Part of a small language model's weights.
Size: width 192, 2 heads of 96, MLP 768 ReLU, vocabulary 4096, 4.89M parameters.
MLP neurons of a small language model. Each row is named by its layer, matrix (up: input weights) and neuron, and shows model dimensions 0-191. Each number is 128 + 24 x the weight over its row's rms, rounded and kept within 0 to 255. Numbers have three digits each.
Before each neuron's rows, "fires on" lists the tokens most often at its 100 highest values on Wikipedia text that the model never trained on.

fires on: " (", " inter", "ro"
L4.up594:122113140171138112104108175129123151109122107095140095124079146145118140127108121122168087139125105113091119128092162123169113111109153126153115123119127109181108141122103117138178124134153107157166086084131184135124144124127162161097107107086139124121126103154124136181097141145109126116152128137102123154135156102169122106128131141142132137148138107110163113133133127077106115134131167136120164171102143124115109108128110134160116136143178136150138177106076136139147104160136164155120134142095126150116111124103111133192118122143147197133156146122125112088102095100106115078

fires on: " of", ".", ":", " on", "ure", "ag"
L5.up277:108110107176115147114120094134103145106170156120143146078125105114161112107133100104123136135130134130121170146111101136151097155150104116166092122121135129110138189124143127117172098138153160120110115113122091143130119140102103058131119090064157125138135114146107150105153128116114093149111156151138157124161165161138130136149136107123068116117166169140117150105111136094109129143142135180179095127094116133112160164119102131123092146119154177165154150102141113131113100115136170088111134126111131138093129111116091147119105107134114142125125134093110094153089163129168119126

fires on: " (", " def", "iqu", "f"
L5.up78:129141172171142148198110163159141139126083137081074107076113154151119121139143138116130155156127128161134069083095123112128138079117146083143138122140123109112124116151104077147095125159132131127157144110090136076137118090125122143132110152140137125113139125131149120085138174104137125164114126137097137146154143120169153152123118119091109143171097122099110107162075112083154115128109133123107132166116103131147128164118164166114117130097158098128096148116130154111153167118132156108100119126121121135116179142107172122144169153131150135120125129110116125164132125120124145099

fires on: ".", " Liberal", " trad", "ill", "d", "ather"
L4.up289:131129120109171122140110150134136122116160114089110155115137140075173154109103092154125087178173137154124111149156145146109122112127114129103111112089169120120081133088138129086108087148094147118142166092133153087089129169195138147130109109132124127096150093121150139120098130134125155153111148138130067139142127142132171135176115124152125103119137172146145110137134160139153170116117122117128091139120127149119091136080108153129122101128128132151129126140143109100108118169177111145140103125184121117116095169153097127132118137137123089103130112084161123156093098130115131121

fires on: "l", ",", "-", " as", "\n"
L4.up499:115109131107155104116152126147114134110144097123109125146167158092107153098127123111155146120121124142148155098155129170131095186108155124159129174129133104119134151134138100143119131091148100114090125136096101118107111080117079123149133143132153138088135156125110118148134163148137157135095077094115097125119102115142139149141114187122136117112103123123113165092123089092157152149145123144133121131142179144148149170157127148147156168130143078125134113145158128080141138088170157128101156150121117121094135110092153117130087134155063154175147171138169148147131119129156118145

fires on: ",", " is", "r"
L5.up490:152128139165117133167120150174083138093102174160099091105115122132117182160137146139120112124117160137145115130145125114130102106093122122082114150128132145164145176152121078172112130136090106133093087118085138134136148142088121131122150136124175161155148110181098139069140159083124105153147110117116124082113109088111121128152129067146111131137150108113128129133155161128075136142152088106143136152130141094098108134166121137164088118155120141118104140124155120118131150110137099087129110131148129131147126114122155126106112149130151147113127174152157119158101153108111164117

fires on: " |"
L4.up452:136132152150173110159149120101128189139109103097134140134126138174125102122113141149111114130125169131131134145109128161148141116156162160112146146125117124103105076096099111130110103134135110076093126049120110092155116137127101164152129099172103113147143129109139163092115145127096155122093130147167101106108094123166119116142113148160104119132163136136145078179113127122102114094165147132158156149099141103102150122143121133086142145136154124094122140150098120097102120111126137185169152144101151091129138095165180111139155149112130101102149100157147111109119135134129143128

fires on: " he", " |", "ic", "-", " and", "ou"
L5.up361:125128104141121100158140187107113151137131196059155170118112103143142087104108120149157162153146180113111095133130141123179151132168138091152143100097098165185119089137125131108115124100141113063145095103143140139138162161130121150117147108132127088122135114106081172157110139117103107135137121145152116131160140120118150101126103108106110116144116121151128145146144141084129116122128154134133128129132152077130156112144145105128113099151108144148142148176103119096091116124141125115105154164118153124091118132125155101148117121109127141144090142121075101124092084150145127131

fires on: " |", "-", " ", "ov", "k", " P"
L5.up708:144150119159157122075125129123135119152117145133114113116138112144117079120116058117143153096155133119113128144161165164141165123115124111143134130092091166113110141123173137122149086100141158081153120116144089150109148127117106139125124113114111145102137183119123143151115132085101105138117092118155121150118125160084165136116155148123160148100109117145144150111136110093115138134135109143135110079098100141118159072150097133148163056161136187138129092128139141127146128142116124172156115078110139168131132111167141140136152134153102171121145156102160096156108148141134112124

fires on: " ", " |", " (", ".", " of"
L4.up463:090152116168101178088118140136155128139126158119117150135122113094122134157169162141108135123097093140130099097105138125144157079122155153112150165099113130130119127148158144126142106098169123177090094123101141074119149128133149133128126159073146149136094106137119106132159129082148121156148119139198119151087090148129101121131107111116116131115116113127108143119112141143108113185102122111171158150130131115120189118112147176128102171154124115134123126104084101126121089115124094086119138133133170149166130132153117158134140159149108168101141125140127097134110166111154147120

fires on: " un", " Un", "re"
L4.up174:111136141135162130125150110111127103122103114148165102147124124111114097145119131095101111111183151140121105165142167145088137113172168096116138104110119125123146122145166160134142128093100129098155098118144120152146143128116132121141107153103113110160093083108121117137101139134124146089130130174122110143092137158170136131131159129123121197127111086128156138070122151123152179154151127118150097142116115128088104167118133121121136128124137082167204131136128129163078101162141118148088137143164144128150157084083135134112128105089086130096102161164140116118126108131121113142

fires on: " is", ",", "),", " was"
L4.up466:134151118133133126098138121081151139163164142127150113139165128111123140158145103128118102117107126166136140119126112087105144092154127115109108177115124162135128121134136072127144153140166101101186120133121113096113150079124085121097165135145135116124134115115171106115196137155133082114114131123108141110141118161115125122119173082138096081169206138149137147074130127150120131136090105127134133127154129110137137108149143144156115112165148099114100133151175128109129162116128109096126098119141142115131139129083136138122097085181112167112118122131176114120081133114145151102

fires on: "il", " in", " by", "ath", "ad"
L4.up246:112163118122111090115148140151139161154131141121096083154135100134119134091085133131081110146109167197117113121128100128132111100138126103138132176095122121133127143095100112107104107108114135134091129115109169146115099103118151125128129102076127133153155140153114121127162176156112113140147123139121127120115118134087155117116133145147117108113086127132090160166138146156120157120143165097129160140151154116116167157076132108168116123173098171140119116121159157112120101155116120149107141135131154107101162106113116126097151121144124181177141109109088117118144128210128141080

fires on: "\n", "0", "-", " p", "|", " K"
L4.up717:130127146136130085149142159107120142127120097143174142105089118114136103111136135078154088167122117152091119108113076146159119130129146129168088143175140161144152153113109161112093131121096158143098147163120129149128130124121119160078116110159163142062130117090099144103129134122153155154091104149109109103131105099119141122136141111145111156156137102147135128131094117140100133156143136136154179095195163093124134131191112107139143143110106110133150124107131145187114106095139174162101165150106142144115079145115149126132127140122135145102120169121138109109136099121103127116

fires on: " |", ":", "\n", "ad", " "
L4.up647:120162133110151093099106152127137154110141138182086142145148111115085120145120160143127061142100182134111113143110137130095113119129120162117121135099136123176107124114117168101126071136171194136108143121106115125164153124141140105101114123143131159145128135119114133123141129124151132108140144155122125149132095094096130104113126121080171142109136108133121122130120112123103134161148129143153176088134096124138105102108122137191103153127132075111164112092127099119131050064133116143171143125152140136129152133108091115137132140148122112128098134168115164098106109104129156158

fires on: ",", "un", "in", "n", "e"
L4.up577:131123117108123143105141125099088136136098100177131145111127156139106116104093119125181132166132143130140126111166168149140161138156111139099096132137136134128151065123122117153125117134190142159116118139157140127135102128133069135121090144112129091152119086130131115142137160116172125067111130118101151140145144144124085135179116164102137160149105141140141125095090151163130128152096086174140090125119119104179129089139159097135138150136131099088123122129121140106137115123134162153141146155135109156137167101139132094106059133097101095141118144103105140135130173165113110113

fires on: "\n\n", " =\n\n", " is", ")\n\n", "oc", " released"
L4.up78:114130137123152086126115105150101093104093154068110116098108118134126159128141117099149173159125133124147132123183131146116115102143117148125113079094128159144115134055110115106151162146097118153087103145124072161147147193080141117156135106112107129134151129114127083113174114136135132109144149154125157139142133100144119128133162117104125130123173141097159154129123122153146110104144105142146103100151170142131146134123135083126124135101141127171126136157085119125112117126141129151133100061099172117151143165105104084135138166082114134097143116134138105119137131121165114136

fires on: " |", "-d", " part", " =\n\n", "am", "-c"
L5.up210:111128155120124092126150126149163132159120161096147182068131143154164151128142123152102122111155099141081149168102110098112168158149145102133155119137145177124124089079120124104134137112136129132136117111131135098146140163140147092112123131123161151137147157052101098150106145104103117074143158063128110148173112076112134126121156154114108131141133113123125116121138136137116108149109135169154134141092137147159139118109132140134129164104121105138181132127123139132156137125154119149111099131081092166095142104108112155127120118136120097104145167125089154129141121146125090073

fires on: " the", " of", " and", "{", "che", "-"
L5.up554:106101108120134136090128152163163127145115140130143142137173132126133143138162091095140103148097132090182123106103138115109157119106140095118154164136111120162157137124097110111142116116143135102133115154116127124125143138142143106162187149108155142138140109106139067107115167134092125126169157150116158132111128106115139128151120146152158144106104117114105110084141116119132162131116147097081107097197125138096127158103117102119155162163106148172144162112135141130164161177088156108118165114055085165117152144109103127145128156089134135143113109122119133137129139139105176150

fires on: ",", "re", " of", "0", " ==\n", " It"
L5.up341:162124139109135123122123116084133109122099097156151100100114156110144155146109132150089076110170130109145098131139166095153108156101113122127138132212126105099139132140129141146125104163091117103116107132130131124124111170138168127172148125080132130086150098119122100171102180110142100147115109104132142109096121103124080116131108098137134144152078127155137141139129115125095144141119077096124155121126088158148118135140145141128137135146137135105162086090128126138092146138096121140139106117149087138129128129128135184132136141136180161079086106148118161131126153179140169136

fires on: " J", ",", "),", "ann", "ud"
L4.up339:107138102103158085113134129102151148148138127108133189156111087110115125149164128177109117151104108140150126121116134103113163143089134149134110114136165179103130105134146103103146101166100137152154155112158144102147176140116100133136144125122157127150121093117159133102133113099095127094098105159157164135155111113141157147165089077086122113143158150099144146116113155116104124106127130161146137174150182112173085131139096148137115097117130148133128106160141175148121107112126114102151141122138134126123110138166095135116079152110150126082098109125140126120117089150086088162

fires on: "ed", "ern", "ld", "red", "hed"
L4.up429:138121115091157099140139099097123147162107119147134129135130150131123116119143149137124113153149119107125132101089090146147128128162146096172175092113130090159137120151140145129096093148154149106143147128096111128107146128095109111131129111161163144131129146137111137128113153063200149145149138147147090138120082134152096141134147138131064153118129139105096092113108132176176123137188129149072098141117128094156077138152090150147134170124142130126112104122128139115143134102127104114141164143122151132080166121173125111124117122093066130120134099121131153161118154102145128150

fires on: " w", "ru", "v", "ons", " qu"
L4.up311:126162134151146138143124129155143138107158128147131174162109135128075141136112100153135136141104108147130124108158090041149179120147147142114156133140115098116158148104099107170126114139092144147098106151172074115085099125156143114130111135111135104112149149114142153146135109136122092126122147108132119100092130116153153117125147140162130144124165086120146141104109138072151150120108109146100133079149126139151130149133125079133139095136140160145161129081135164142159149114101127089122140146121189114072126154168137110127126101116135086099162129120156117129104082146124129163

fires on: "ed", "ing", "aged", "ensive", "y", "ld"
L4.up428:101141134145152093134110089123162144143119145103146101099146131171106123149135116165169098093122133106139091091145102124095152132139117108123086131121180146097122157086132136153111115121156148108156122096128113135084135131135164113135149072107176131084106172183136158128137127123170154175136148152130107087102165159100158105040111120166151124143134119124124148145162135098124106143114147160128113138146120125147113110113102094109131110122138130085076158142119129118120149113129124119107126160124167104141174157115133128113114133135090116130122107080128104124131131120128156165

fires on: " R", " r", " of", " un", "pr", " ("
L5.up626:148148137104164152088110125133151115143130113145165149124103155113150083133125089098140075122170149111111085122113123123139105076102099129109154114098136175171134126172162163135126082119140147110068125134098115158141137120102194115141113134152111118148126091121116134152121159120104138148130117115146094125146119118194124125179113155099111134139141113153127121143123104155135169154121150099155107095138141134090087152120111131163133132156119127096156104133134081127096125151168155128100104119137138158143153173162151087119130138131133114112110121120125137086147132120101168169

fires on: ".", " ", "ot", " Rank", "ig"
L4.up154:131141136186126098122129156151164121127128119143118134103150135080147098122147136075128157152088093159131142081154137144111125113162134096107181117129114161108158115156128136149143117112108166195136141124141129142091109105125126119111144096086150149126147110081143115136155101113102169119142160143132082116119147125142125126103133121119125131125111108124156115157129147164107147122125164110125143163085143113205165099132155171110106144142142185107120099151123133145122123190104114114093147109121126147134134128092092140083153155108150121081096127102160107125124114141133115166

fires on: "b", "v", "s", " V"
L5.up749:167132155094114113096103123157103188133168152115128133140099143130098117141146115129147109121127122115142172132124104081122141132157139146145147134133147084144123114096109130102139094155147135161103159127136091166081131160082158116089086129188119136094108101149104137077144143090134096104145155100123098094141117104126131114141114131125123116138125160103123124122136141121108140115120107154120130123142123127114118127130145109101122111151145123141101084154164160117111080166155136124087111110108106159149134138088164111134181131119178061131162150200142118120134086113136144129

fires on: "\n\n", " (", "on", ")\n\n", "ear", "n"
L5.up120:142121156106123146128150101157159139189107149117149116114117160108080172163134114149096131149149148153125125108147137138102127089137142080107144116153131108140111115147096112117131130123117106115134159095145205157155126151122106146151114119114145141154136133084093113134146120149095116116139157141097155129108133159146121122125179151087150098101138113092140142116090146124110110176103130109131101124109103152143117144097132125134187076130112122168106085139129134136125153183118116134125108094087139146091069142122150115140130189110131110132103119133121153151149085150154111081

fires on: "."
L4.up112:120137099175131106150075117116150143118072099128124133095126098112103148146154138197120124135136147113155129162134109135120152091151092129120118123114160131115122096145144113090137136089166133118169118117113120123106105136141144144132068087163149131093114125069158127161166145137115115145104114120091158094151121106130113154135099126126155120111165137145108127145113128149134103141128128111099187108146127119132154137137152108140130146131179136158107156110146118151126093094108126176158123135105082185103089095088178135112135115115117133110126109159130161150113138104146170171

fires on: ".", ":", "°"
L5.up638:115179122175119160137117183140091139141147092114128134118152116100170147109142091146117133149166102141110131106100105124110135135167126129074171103130148126150128154102118127138138106134153165128147119152099121108121115129127088101125074113137132146082130087082138105189136156115136111130121131132152123093149162149125139150119127138147129179123151107077120109106130108129168143165149118118104171098097132119125140098108139146150139062145149151166140112139156090124120111127143115124106134161119077105119108177099173119152131137155158084153130093122125121176103136145120108121

fires on: " =\n\n", " P", "P", "am"
L5.up441:099199117170136147176128146126114114148140142117132158110094107130156105110160134137150102131122082100124105166142182155141134147183109066166126092128145141173087133121109110113128119140108108093123127109084104150149140125155090111129118089115115183082154111132121147095130139123130097123145175113143144109141120085104122094120131115065099159133151104123136143132115172126088097147149123121126114138091138132150148151124112139143153106115126181100144123129156148104143123107121145138148115110128143148113134158131113159126130133149159126136134076160141124113137184100141091099

fires on: ",", " in", ".", "in"
L4.up318:096129120153122121114106075101146128114120159135154126157132098117093135098126108165115133150140138128140126148153130097098151140094107097073127163112137155124146115160133103161132118099152105120135093117110139147130128105076061145155112129123155126202124110125113106091145096151151144125093172126152142115085096132131122134153132149115105112112194197118114110112131128111135144166097126152172145130158135118159160142109123114143147113140141117109128139134107089129126108169086146155130111109099152137127127150141082104164125148096125110184136140156139106090096129151085123132

fires on: "ic", "om", "m", "y", "el", "al"
L5.up412:160093115123163090134153112133100141114201115114126129097100106144124126116155118129162165146108131132088180116129133131093092192109139093107127136102122085153112140150083169104125121122111129137091109111172111123106115123123144172174135140129128181115138153173113138138112154126120096120140127160150151123116081114166147146107087119108153124144132170114108100112111157152147149134102099136146135128134141122168190128157113114132119128081125096130131131140157114123134124143134148085110122128145121112129168137124176117143158099140084125109111147152157080116153156163092101136

fires on: ":", " of", " were", "al", "ur", "ish"
L4.up408:111137125151130140121112079177124164129163116148065159147152085148155075151149131127140110115116134154114103090159126092173102160115125145110147106089110138093134161149124140105119141154164132122127124152089142115112086124149085106128106122120113146121120174143120136099099091139114130153139128096113111143140099102142107143080128132111099122117173161104140172125143142124136113161176086170166130118089144101154101188120139138150099135119115163093134133074128137092136135095160154101131115119150153113141103157119148140110123147159114074130148100142126145133111129139143148152

fires on: " def", " for", "-d", " leg"
L5.up461:110132192126174145119144138096135146183127164062143128128120107118188145145167121156078130159129133124126135116107126123125132143109131129153140116126107127113143137124120140130134131107113077136180106121122158105146116109103134104125155124100141103126082108105107171099109164114098089140085145130126107127144114124152150093115117128137107171140159135163113094105149134149105123160128147146100143139136151122083122106140117107140155175145160094128124138139119130073189146163111112166107059157127112132107110112160164179136105121103109157120119135129109135144096123125149095092

fires on: " m", " inter", "m", "-M"
L5.up713:137127168099082125091112138160171170098137125137115112152088177110129122145124132106174076143129124109112158141128127174117150113138116112117089162117140114145134121095108157158137145148102085106152100162124162112176121160147171083135154129147180138079094147112142125143110154140108134109118113155131117121106138125129144120103114116100172114140101183098170136109159127091143099109128124118138116113132110112190150108145065142134146094153153160116157130087132130123141132131159131134120140128125109139101152118108134130138100148109083117128109117193082112116122113114102135136

fires on: " |", " |\n", " mi", "\n", "|", "p"
L5.up372:111090109121118103150093141154135080131122101167120141139135154130109164139131162156109127128124154115107087097094134103103107153119168116123102137150127131136147132068108128135111138122146160108123151085149118138160186164126208129109129108154140130109094140107151110112140144162109178135123128169174145155083137138173152125097106157097127105142122118132095138101145141091142105151104111090126133153144125117113132172156119077142121110133131101116135113139135133162127113112135112123110127116137119141084132089113084170144107103178133081143105125140134073149157098128133148155

fires on: "\n\n", "is", " was", ")\n\n", " and", "tt"
L4.up571:152124141134111161144121157175137131079128151125169137117069131167122165112116093126136130140191121122119135120158128081145140141158142137143141120126142133097130160099143138129091153158165095116133116114159111134109155155113111114112147120104129140067125116113104124141167138129133067139133109130130103136150130101110112169134123110121116082116150140144124165124105136149137128126107132091098087089149158116126110127153134080121166095134133121152146109105156133101155152162136117071127108112096189155125126135137091102130083141108189101081144125142162110126162088139146166126

fires on: " r", " ev", "s", "13", "14", "6"
L4.up373:164140156074115109121112122141150124146108083123089124132167125079136158128143132129155165121134117117103107131101117158148142140131104109148117136148129092078140117125130147112126118102111134131140147136104169128103122144137151083090143090144152127111102074089166141146127098164129130098102094136116123139104132143138150140128165149122078161129144106148106149106162140112113157123136174085109126115103148148086142140141112108110108070168132181160101108118132098126115103155158098116145122097115106138112129144135158148128172118138098095167194116176152103111141125107083151153

fires on: "ed", " which", " to", " down", " that", "ld"
L5.up761:146137136144091106126128126092142145150201076114149150122121169133124074108127111186145091133154146182131095110090131124139159137160114134117126102116124111119130080129111125107138107166125138174144134119097094141114131140124147129123122106128124166142194139148096135148127151151145128130118119134136104078162123135153100154108106173155116168125080121145143107126105086088133133151150121135098088134113128124131128137101168116124145128155156086121120108124082127123116086117145152147147141136140150132093167116133136108150111119125135124140135080067134114072117137125160168171

fires on: " the", "ig", "ch", "por", "y", "per"
L5.up402:121157121118100153159131135134142164119115103154125150124098132127127132176137068150093130133124105108114132109136188098146152137140115158131114066179134096117137141137113136131167114132143178146083125128152142161110112110096107144100124123134114114112115176076143080133119150120107097133136127121095174116074135160134116127101167096128120118122150100132129114136110112111149137112143101120154172096129118094093114129163185143112098106139108086115167175117175130082127141130115115119147097144140118126159137118090128123124163120113123110157126188132122087162135139081108130140

fires on: "\n\n", "n", "en", "ong", ")\n\n", "le"
L4.up565:156109115134134126130133162144117143119166129183169102130124161121163134122080110127107132125136124122116188114145189128122076084106119142095146113091129133096113111135125066112126096096131103130126151129088113149107135158124157145186117126104128138131129151093115121124130125117081136138079116125074125163103102124086138147125157129152132180134127111166137118164114127132111125114130138099133181110077091110148111132160126118118157139100158125141103130143130139136136116144121161172115104101135168154107113129144114072166114140126114141146168084142141176167130137152133119097

fires on: "°N", " –", " career", "0", "\n", "′"
L4.up386:116105142093150092150114123148145095140154100118128108130108154108158180147169146108114146121120112124117117152070101112157086121116117147095123138096118117092177134113131112096095140111159144108128127101103130132121135133165130146088134176193150103140129139138185097132119160142096162092080103105116122159164115142103132138074081128133121132102101125191136159114162124152126099167138129120109147163089094129162136099118136098145129132149174148157161117124110127114112140107127160172105127107123172129106118140144102135167134139137141095101139103146157145126115126098129117122

fires on: "or", "History", "ation", "olog", "ection", " History"
L4.up525:131124175116108103166167099107161127153131191085115122098142161139120149142130118100128173116144098103150139177119099142095119115132117166136123092112108139128122106191128132077146142094130119146119105146123119139134109137095185129100089117162116098119134099113086111129086103146122150124130101112132137075124128107110131115149092146125126141141100144135162117123143141093106127187128101134130108077127143123127155143103150122164125101145102136172153122172203110115140120122148193104105117130150152089122136182125128143148114119111121113102098133135155144126114132121123128100

fires on: "\n", "\n\n", ";\n"
L5.up404:147117146098150148139081101154095147145187096097153141146108097151108175120141116145125109143120142122146125142123140112129089139055085107119089112133100085106162081080148106120170117092099103107093144133162139108140131171132106155102136114128092110107109114138165107143116178103158143139119112161156142115157150113144134145135147099095123129096124180175115161164130148133142133123114127071111097141105100158143086127121150125143126120140127126130115141130170106099134127133100169160138149141105112109123120179134104136136118156146130137086110175131088138111132137115137131130

fires on: " |", ":", ".", "end"
L4.up567:124102122141124132153079167146141097093094089153099130136092129114136146138096102104137156167108112145134122140117137148116110114116131137148161132097159125141105155106119137096101124175170156092128146128133073148101116124124133105110126153140134127158146101076132157120153166106127087195143157146133113108101135097151125099151145124145090155145130155105119129104094072154088114117111121119196074131107136133147159132127146143143127135143130140140168105080145129062107096119109117108140137130132119141101098151152132130118174145111122123168142114081129125131173109149135139160

fires on: " (", "or", " dec", " ", " an", "cl"
L5.up114:113109178117118167110206148124121097185119104122166103086157105138138170110145107139114142125181146075081106142107142138170105105078129116162140166140129150137113157158147123138137135120145108126156089141142079087112078153080110106128135104119138139128123108110131135129098105134125122129103111130146118152121146144126122109138154151154123142118128135113122115147105111120129128075089124180118101152097081132139131139113102142158142104149121099153143102094118099102097147142091142144101165106116151109179144136148098164160171116151154135137104113147136131120157137149134129114

fires on: " sp", "c", "p", " m", "ph", " number"
L5.up386:148116158092137093133146102099160149125086103127158125126125155138116153093138135079133093114128158128138137118098113104123169097106120102130122116109120128176146154155115094086138120148134175126140144147154125133127161100143162109097134139182106117129100164090109104138098110111118145131153121148056153140142094148167137108124165130146151109109143105097107124142101110136178117176155113162089124162172065119115145129139171091162106094112114124120124119112131121159132124121167134106087102115140152134125161118151168090100126151156102096134150092168127128121126138106135130123

fires on: " of", "ing", "ed", "ide", " over"
L5.up15:109127137174148143108110115146100124113151090119166103127151131187107087109149148124149062156116135117166097097158153122157163135176151137145142095113100119121118149124142118106160158144109114106137112115106144116145113126136117134113145098113131159106136118141162140097126121103120117122160168184192145064131124092121111159124109108150147169097149142137140133152146104092065100134098103132136138080139132160100105151107116105123118130118148152162109155073121131111143148145109153108113139113116104138198120115100136119111140129133123130120137156109138129119126090142077157109

fires on: "l", "-", "ir", "ak"
L4.up412:162112143133143113094161139129138177161096114125098149123136133087118147111086096113151112180112100150143095157118162087133149128133157103141146132112107130126134140140140138139143187111124164148124108114067126130099097158128141147094128085122112184129104137116133159117079118141159189097128127103132109150082138111160092137090077101125148101105139112140158078075131117114133122130156087128131090131129131164148151163132146144145167114134144176143130132126124104140103109136125148156095091160147145091125159141111134137104129172140103114119155105165137133149148125128136140102

fires on: "ing", "ain", " prov", "iving"
L5.up351:107081156171155144110111137105144124111154100108146174144087139125175131145120126122159159102160084134150121110115153117100149152136130154164126129120120162132142174149142149082144128111133124140124122140137117137099141147130109113126134132120096114118103169130115119107105114142112160174129101143102138089155140122130149126091159189081079137120169126133102190135114129084154149168136120096161097152181110109054115104118150118156156112100105118127119138108103141116137124123121138102097114166121155161152096168136070125096125109118122157089119119117139111115106142120143128128

fires on: " of", " ", "ing", " single", "ation"
L4.up680:092084140128145116101123113171157155172131139171096157097102136162130135145145108103126103114099142112165110136099135137135123141174137091108128158116116160139139138166091136121162110089114141121141123142104126149081139128112124109157109122175116155155111158128079122121163125139111174117172143120151107126150108115130115111139150094143157130128121133132149118166109113105180081158088143172154165108137156134127149132103107107098090128127143163111129131152124158126122128103067114111161117137090149136096132094096132114162120104092130166100130155089114134125110170177102089128

fires on: "P", "y", "n", "m", "c", "J"
L5.up526:164098156100135099136155132102133184168134123136109105113143134078143149137157135095119139154125110159127148121150118113165123131137123091105164074135125133099084171104154138164131114158142113109143117151104137172148143134134113131146154073125103152151120128121109161108124119142131152112137186144138077094122078111151176127088092117137160095136148123130123155090142123126122092143131123102111128151153165173175150115150087133117152141114101074140146167119137100103181063156118128128121108085130114106117116115124129135136124120116118152117112129109142122117114146165100163122

fires on: " part", " S", " R", "-", " st"
L5.up6:097144182096142107097147119156139109123176168117128106157142127153102104139111067109137138130161130100102112093117122100160134139105114142111095115099139117151178110132090145108138082169102118162098104122125154095122084140181152176110120159082118099131151151126103161132124142187104086146087168142100159100152165109144142141156152144153113131115162135128137144139135113129145123116156136110145099142101145136150103128127155110127144131147088171156131144109166156129136130128166104156097152094121149134133124100118159115100117106108091118124130152106091114124157135120098124163

fires on: " album", " song", " single", " as", "09", " R"
L4.up106:143160174119144116129137123150124150123120133144130092119140127116132101145109105112174076111126183155124121156147137164162113148144202115131125154100110181131106125161142180105127149146160112098112133107153137192105128127130103136135158121144114124116157111107118132090063157092152065151110130130134116122178121099113149099152157147123147122150110101093084139135135133100120111108090147088135098122153171111151081115109106107115143131155096150143108110121145090124164156143124132101117171129122153138114161137148104132137122112104108112154121109152160099102116167145124134142

fires on: " ", "v"
L4.up133:150129162131113138086123155162108159133107125165096118120088139136101152131155127145109103156154145128105097123150121164092164080180101098137173090144122151168136100169135070112155067126109140126134106182122105106125107102092168125136138103129102138098143130162116116123105122118097152073181116082150144104140105153111119117133105084137122126133139117113125106103130163138175127172107137117096155170113140122133121097131166112155115128112134153116105135142110091145139127155127079115129148145108088151124152127134133157111137131146162130084140134147160113120166110130120113142

fires on: " La", " The", "ac", " |", "a", "on"
L5.up366:174154131121177123162126118128120165158107124152120118107176129148143134126163131113134082149133132172121192141085142121164101115146099058062124127115140089129138140109096174137106108099092154172115100130124149115115102137112107130123124091137150111099106169153114115133140151126134107151163117132140106142132105127129077116126108164125162184129135071112150121108109119123137136121183135141186123138104134128114158146098103152106145150129145113080120140135130114144147139116138154131110109138127116067130131147151088084133146149132123102136118159165116092125125155129121142111

fires on: " of", " de", " and", " Be", " et", "at"
L4.up312:131132133153136162126120157138163141147098087130151117132140111149151099131136138149095162149116083129155095129137145128150128150146140160076118128148114115139140134135099154114155157115089145032143139132126152093133101163112157133160121142097157124121094119125117094141112126089123099132115148135146129185098128087169142110110102143171178130128093137083088082099105146116135164096130141155160136122130105117153139131146123101133143105155084105154151116122156131155113100115092105090130103111111146141103137093124130137137166133117126135154103131119187085131113130154129080103

fires on: " p", "-", " st", " un", "ul", "ir"
L4.up616:109121183165145144101131096162072129124151092125125137130139153125125155152085137095146131142119162156145166120137117137122125143123127098134202123092118101127157078142164086099135116145100133106142118106128123122099109140159108200174116077156164161089137123135123157120142121122142117120132120113128096149130127143118166100138092130157125093124152134154123085109157112079119111148163108114160130150165105124133143125111168088155127125132130121111125118097103136096124092140149089134139136136124166143113131085110141091114103097167149096122166150116088095140156129152119155135